MLP neurons of a small language model. Each row is named by its layer, matrix (down: output weights) and neuron, and shows model dimensions 512-703. Each number is 128 + 24 x the weight over its row's rms, rounded and kept within 0 to 255. Numbers have three digits each.
A block is one neuron, or neurons of one layer that tend to fire together. Before each block is what it responds to, as a language model described it from the Wikipedia text at the highest values.

Responds to: Abstract process/state nouns. Abstract nouns (or their first piece) after "the/a", usually followed by "of", e.g. the success of, the lack of, the growth of, gradual.
L6.down46:131122147123136088148088128128118146107104092165121151125160127128135091143117162134159114162133081149145137095123144122119159100101145110058126123145154131126212160103149171103113109108118102096128133140111138118125081159147126126125101117117135139135150109106116102127160095128107120152149155124132139156151093153098115137144120142170157165135098090173154122101139163115159152136138157120092098136085121110150139141112117160134149132114099098135164133101118163143102080099132115087163115163121147087140108156127116133141080123117166080110108138126127167132134112121138122145
L6.down307:154099128115136177160094111145109162153090133126133109135145131191156137092133072142147127100168115088112147107113135126137123121119131127177107116147101128143155138134153127080065121130156100093083130144110122117136126149153154138130101186198174138121108159144151138129118162126151118122100113141144149110136133163135097113152154151107158098127132157124150105161120133162123113116095154107115148145100108154133105135149141131119113131122147101060105134132144144125089109120113126149099143128125123139114097109075148145140162137117134121113095162127149143086102128115169083071
L6.down378:107115096129101105147099116165115091128109126089098099182114107136113147111119131170153145104123100132155136115118176141121143134147147125098107114115101151146145131130058098207128106118098192120123114123134129126106123106114131146068165086089176152142100124105105109115133176125114140112146127087085146100137129117145130117135213140140140136134129111120140157125117137140112130155168152104184111137138121134110134173161139123106153171161158127140145093080137123125156156130146117128098086125168133127109103116145145117161119099127142139128108180120108082139119116122127111165
L6.down1344:118124104143143137139171087121119139126110155127132146149131092105166117138140142137127114152133131110117128114124129122143163122127141163139147141134167144115183147141122129108126160124113153120176162114141139120142110106126141157117073153127128072171157147148134126129123088105093136159142129156150086143113122157106134151147157157121107109155150131128127132120095141107136126155108156154132146172108161147119129124135112151125125163094130168135092134127157134139085131095159153109121118109117153137125125161104116081115117130125127139150137126153124148130089137139138173133
L6.down1439:123158072159156123117142141118123105087103119150126124136128088121116100116132114142143144126103114146133102157099091121145139119152115133124116186143121142111158158093118141154113175084112106118134152157137136169127112109157080165149112134117162078148160156091115110164102158120111119135122167158128118119124119138118119145116156103113127137138120150140100139164136181107186184111133139099101152133080099134120145159094142149123127154166092123104103136128156139173127092107132160140097086131154153127106141149119137110146089118125110124082126150151123135105181157093146128118
L6.down2127:117120130157153165141117120139157092124121165190134179132114171123142100102117112141115097140138111113103123113132125143137151142125108137116098124138163189203132108158103107159146126131128102095142151099128128113116104194079101142133149106104141097128151125125130104113111119132160128116147169110119138072093148101071111128125160131171123107126107144135148097158141121140134168092116146145102119114120116103168128075095120141130115099120152102067146141136127100150157166137174102125124136149144121142128132130126146149150152085110153157105135136135130158146115091063095132127
L6.down2478:150132116154131063133153122129079119130126133135143154146128110123142156138175157095118114107149132127117131119104116107131108123148141097147119132086132145109154128125146160108142134144116099126144152135104142168160107130179140155125143125100106089079091123149115131136144139115113139099126133127122124140158131151147127124140118128129136104098127157154087097114139155112125112145145098140115190082112130147148141100109101117147124120123136116109102147113101130167120109079152144139132124136132098161106124143135109120134128129148114192100108129130155080098090132138156133143
L6.down2965:073097126094167098135150173124105107112090145167141116153122118153102123105140128089131097149127111137133163119122177097144101105158141111146102104115150145128113124124106129169127124163102174160119131142149160136110109106148115117124121143081138148143159124100153122121136146128171126135105099155119091124135159157114100139156133102130097119121131103186111117118142089107131162129116175136140112146146083163189144115115161177125129141152133184155108114113113138131162108153118080123110135148139120149134072105127142097171101106123138095108112121117133176107098124130131112150

Responds to: Table-cell final number pieces. Last token of a number in a pipe-delimited wiki table cell, right before the closing bar: vote counts (94,6-13), majorities (6-50), sports stats (+22), chart positions.
L6.down661:154111115123095114106110109100138102163138123099164123118172098108133094125087159138138100133112150121134160145126164154129120143164126146120141120136125099140139148144142084114141164159113101091108189098104112114149137099100144163156110137081132159150075075169127169156143148135145113137107086105156111136121154129132084157136114109169113109123109128162140088126129173155140128161114128113148137123102126144137090149137106156124126070147132148115160151137128081142163136143121062157183081092141157131133128164098090105140141129168109135153126120139091083150127122139138100113
L6.down805:141157084089112097105148120086124120142142157166122180143120154111134147123077159112106098137111087105081101152128099174159156108127116132159153123103113150144169119169095108150149112145135089127126079132104110134157154127166110170149108151116144133143154109119122126139135160122141139169125096118127117167082138118140118135166095150146163120109154136127142107127114168128162158142126150062151134145149121122140121125143164133086156141145095134185099111117124095116143138117110128125125120142117129068155166130107157122137115130115127107118151150125161133099082140154126158184
L6.down987:128144130100154129091152114138112130126072131076094127164092131101132153131146135103146121132092097118154141170135154115149154130085167148117135141126115104125125166089174111116131155110122093117144098105113154113092140138090134108099163113141126130127159141107150110194114111111136095102135133083109117166124125121174134102115147090115132120097140168150126103094150152106113133140118137171185120104141123159125115114122158150086108103120114126163126151164077123160088094110125107127143109120082156113161136138144104109145156104100131108117087142130157104139144146121102107081
L6.down1886:085108099152109151148134140164088111121081105133142167143108098155156133104124131145079113134139108092162133127084115104157112145144179122129110108110117147153089145129115154159116108128110143136118123044110094131138143093177176079123103148156167169133130127133129138077158093082126100138105096097142102123124118149075088108135122088137133101106106126151137120123118122111173174077134116160130141166119155133105112105144151137116157102124160132115101106109130104107086143136148119107121112151129127126094143122167144137128134076136098152154158133172110125142151128108116116084
L6.down2531:126155174136123097168121112123131186130147135115115145141129109165158124153107120098129155140124154123123171127145175139127151075146118121129142128150123091142175181092166128103121137123091123113119136168124109166107122073123134121092150130177103157104123157125152138115134136157133111138120144105124099115158129152147155133140134178132159098150102139169094152130129145165107132152172110133116125097176121129160132165112125116118124112146153158114142144150168132130134103145149150130172157113059127117080118162117091169121157107080166116133164151172129122142106130129092143147
L6.down2733:128114136122121106153095147164133140138113064145148085129112083146139113123119133086137175157152119153125149097129136107139133138120138119087171136105144124122144135135136120165102122106147122106123095158117142078103143103151146132076108125141093137147121175127115181072164155151128099151128114124124132137111115098125135174134086093112122120118068113113139151107175122086121152111156130113147122122149111090110140133113131114171109154130096138135121090151149126112131184130196107106111126149134141107149085142103124139118166153148142206114120167171120135132115139121093148125
L6.down2863:090089073113097137123103147133127130146134116112121089115119118113149132131095156103120084149095124153106112117139141119134149115131164098152140121090124095152136125141136127110104153108104117132090124161120125108168130132138109149163148143122150149097106123135136133107160163144170134144118111161143114151165137151114122138118136074104145107131113147113104120132122157091109180162141116144109157121156137134164152149094105114159129087130108152091150111117142143123126108120121159105102133146151093092134117104138123168098135115147149082179127172155138090134119123085116149115
L6.down2899:128145140109088153137146108131104138126092145176119141151143148120111133119112136126144129143113152106092133150137103156091168118167146099130085136121151120091141114094091111112104139090178121147100106121161083121131127107159074095082095128151151175143120155135152108144128112126177138152130132122154115130159133133148143104170122118104097097134172123145168102085136114170151104141136159111113157074121145085105130129151093123131101120157151119124094114113129168110090163146119115138106137130122128139096108136126118134111123146114149160118125109150174151121104150113089099129

Responds to: Digits inside table numbers. Digit pieces in the middle of multi-digit numbers in table cells, mostly vote counts after a thousands comma, such as 94,6|13 and 263,3|13.
L3.down606:126147162139158158131131101119121108128107112143151139111129142146134173114143107192155097130119109068129149125155102126146166132132159113121076097122140101136109127142137086156124160149104150120117167125109128120103169138124102130088147129127134133116147131139135092089123143113140118160132088126117112155083104151063146098128108108097125146087180136149121108098111137149078102137114155143116140127107115104119161143149089120127108151121107153108141173108100152144147085099096129178132116082131101166093137084116097151146146141118134140096160123125099130155097140100129139149
L3.down1733:103191155120122136109155167078092130128096098082114111148152126125091128159143158118177114148116122118165131103091127130137150147135115141136079129133161112187190144105154125109089166163127126121102151102136133113134110111167119133126088098149107126099151142129156132103154144088147157146141137123086141141103142157115145132164119118196143114094110131158134138117170139110102117147129104118135084107148110143131090127133158127116103193193089118080134130139122178146162126150121116173139120116094134124092153107120122175138090143077157168141149113076097134114141130130124144058
L3.down1769:125125107125165146124109120105143152121152133156142119114144128128121122110143060156141161142134165108152131093167083165115110126145101121149095104089123140106131135108111122159110081103109104082108131129158117103139145110114126129164128177155098131133134122119108136109086158133138100129097103097123140109149099114138125114143113094106125093070126176160145150132152113129158143127122146125143098103112146164152134196097151134118148169125121166130109158122123110131173156139184150082128097145133137133114107150116093102133132112104123144074132110155138171153097102161113161096
L3.down1844:092144142115126130127110149101147173136128114054148145133114154106127165132128119129150122137111107142169134139134121140102107155132105107143102095139128131084132118132138099134129161139105103100117141103107096142116121149134159120140070120107107132166124167148119126112111155129127132116119091146101142157126117200146090196111109115096137171137128146154177167097141101109110111155153071108147095172148112137151119121144179139136155128119136128146158128121183152135150085105174115090131102117138135134159099142078093117115113108093130138138144106131100132102078145112149143119

Responds to: Cause-of-harm prepositions. Prepositions after words of affliction or cause, just before the harm is named: "suffering from", "hit by", "died of", "due to", "bout of".
L8.down419:128163111130141128184171114151087089128158159178128096124126129125141088164153078130118112121104118136126156088083100112132123131072139107146127095146134094094132131083138115161123165128135132132146126112122107170144136118149086155085126138129124126132128117117156095193125157154130127130148130077127147116123149119103172118117123147144110135123142108105077156107151157142156147106121153108133089140141124101142133121100134159110129069133114164140095117151121169135130185116125123152152126135127146114157130149119170096159140116124109160131128138139124188116124170142118114124
L8.down2440:139103128106112157164143102145152122127126160134117118155136127143156157155133128111153141117130127135129106137111121147130101105114126096145091129063154124128132086094126160146147129180117166119117163070137118140078119117078132133121125165131115126150106136154101143103117144134146146134145115103115136099102132136090126119130068140142138165105102127100137156134146177133149136178115181133122146099138122086161113128120109101136110148119128137124107128155134155124120192075090093137126133091152135096142150133147150146122153086140184119178115141101122105117103138103135144130

Responds to: Table and data field ends. Tokens that end a cell or entry in tables, lists and score records, usually the last digits of numbers before a | or apostrophe (Finlayson 68', 36|7), plus the closing = of article headings.
L8.down382:128156116178126113146091143090151121168067146125099110120182123146143113141117098123121119132166138145104124081156165175102130092128141089109146087097147105116114122149169148135141142122140115088103118122120098117158160108099142127100102161162123112132178113126147111138175143179108108167107130114133134169144151149136085142111111110127119150122158143142073189130130155109107121148128114164158104092130139173108156136136136124109120113117129130086124128134115118148092107112095185161153094149084104082116084123121135109107103131144125110090121137160142133144143122128085148102
L8.down1565:134140177118132107083108155135103137138124096130161133141125115118137100119104095137112116109102153180166119098127141162161145135126118133094119120105105121142120132158091171152124105172115106142082125144120139111123133125113117159145086106098126128147176151137121170114144105157148141141116078146119103140126124105135112138134151141137149111108119091108167102134138147106146103099119083134134132132150086136122115134136178111129104127158140141153140109147102128105165121089153149153116131104135134126121057180121112138185110114105148141093122112111098123132075104079130094130

Responds to: Post-determiner modifier start. First token after an article or possessive (the, a, an, his, its), usually an adjective or a word's first piece, e.g. fav(elas), present, un(rivalled).
L3.down1007:131186142119172158120142141123148139103142116097147108115143103128149160114124130111150141153100137177150118152156112146156139131148174110120129105102144141130151141159096136128106101153085137143153175115171114098122131084121113132130135109107138156147054108144151145110127167158092185141135168151137157154088144177089119168142141110132118179118122163124137146106096110142142091113129090140134096152115123128132145117117150112129136121159142071148127114117141174123099106140147134086103158125114131136145146154135114119131099133143111112082109165120120162146135133118119166108
L3.down1849:140154104159111087097100138122123116113169096110067119125123115095167136119130112143119147106120091155175134131079128138170126116133117130142118112145145114126109150093133156119143146108174117171116136121133150128128138095104112166101153160122133135128100103113116117115132132116104170083121146112129160130165124089088093118108128145149147133158188118144129116154107138122158111134126108120106094138103091152119145097137132121116173140148132139146141163095133146081121144119089094161112162099095139109118104160106159124112141143131125117196123123142139122140115100119130126161
L3.down2507:100110147116087121126112102141171113078146115155112135128135170075138151173156115125164113106118130122141108098118125140144105151141127149130103103176115102106106095125118090123120148134165158110156167082133128104106140100116175155090126141128139104139132133132140137111099113092131151108099133074161122102125140102142070110097118147124134116161123138118153144166134141146117127111100107165112111109111092160118128145093107128129182142146146066123131152095142135149120141109110160146111171119119116125165103113158119128107082206125133127096123154134149142134134111132108103129
L3.down2746:121104158166102068115113162116105159130152086057119120126106104123125127124164148163143133104127130099108146144096116143180113142138146167130158109109153133113099157135139105121149115077125134126179139099151132133125115120073119145104143184113134125165111111138129127131117107100137177132125110080145101151139158134122163129171124130154136156128133160162102142099175119111152086142157125172142110123111118163138147139129139129128145148120190115145119141128140074153119152166085104114135142135117133111162125139080141156104132128150158081120085140150145114119118127123130136128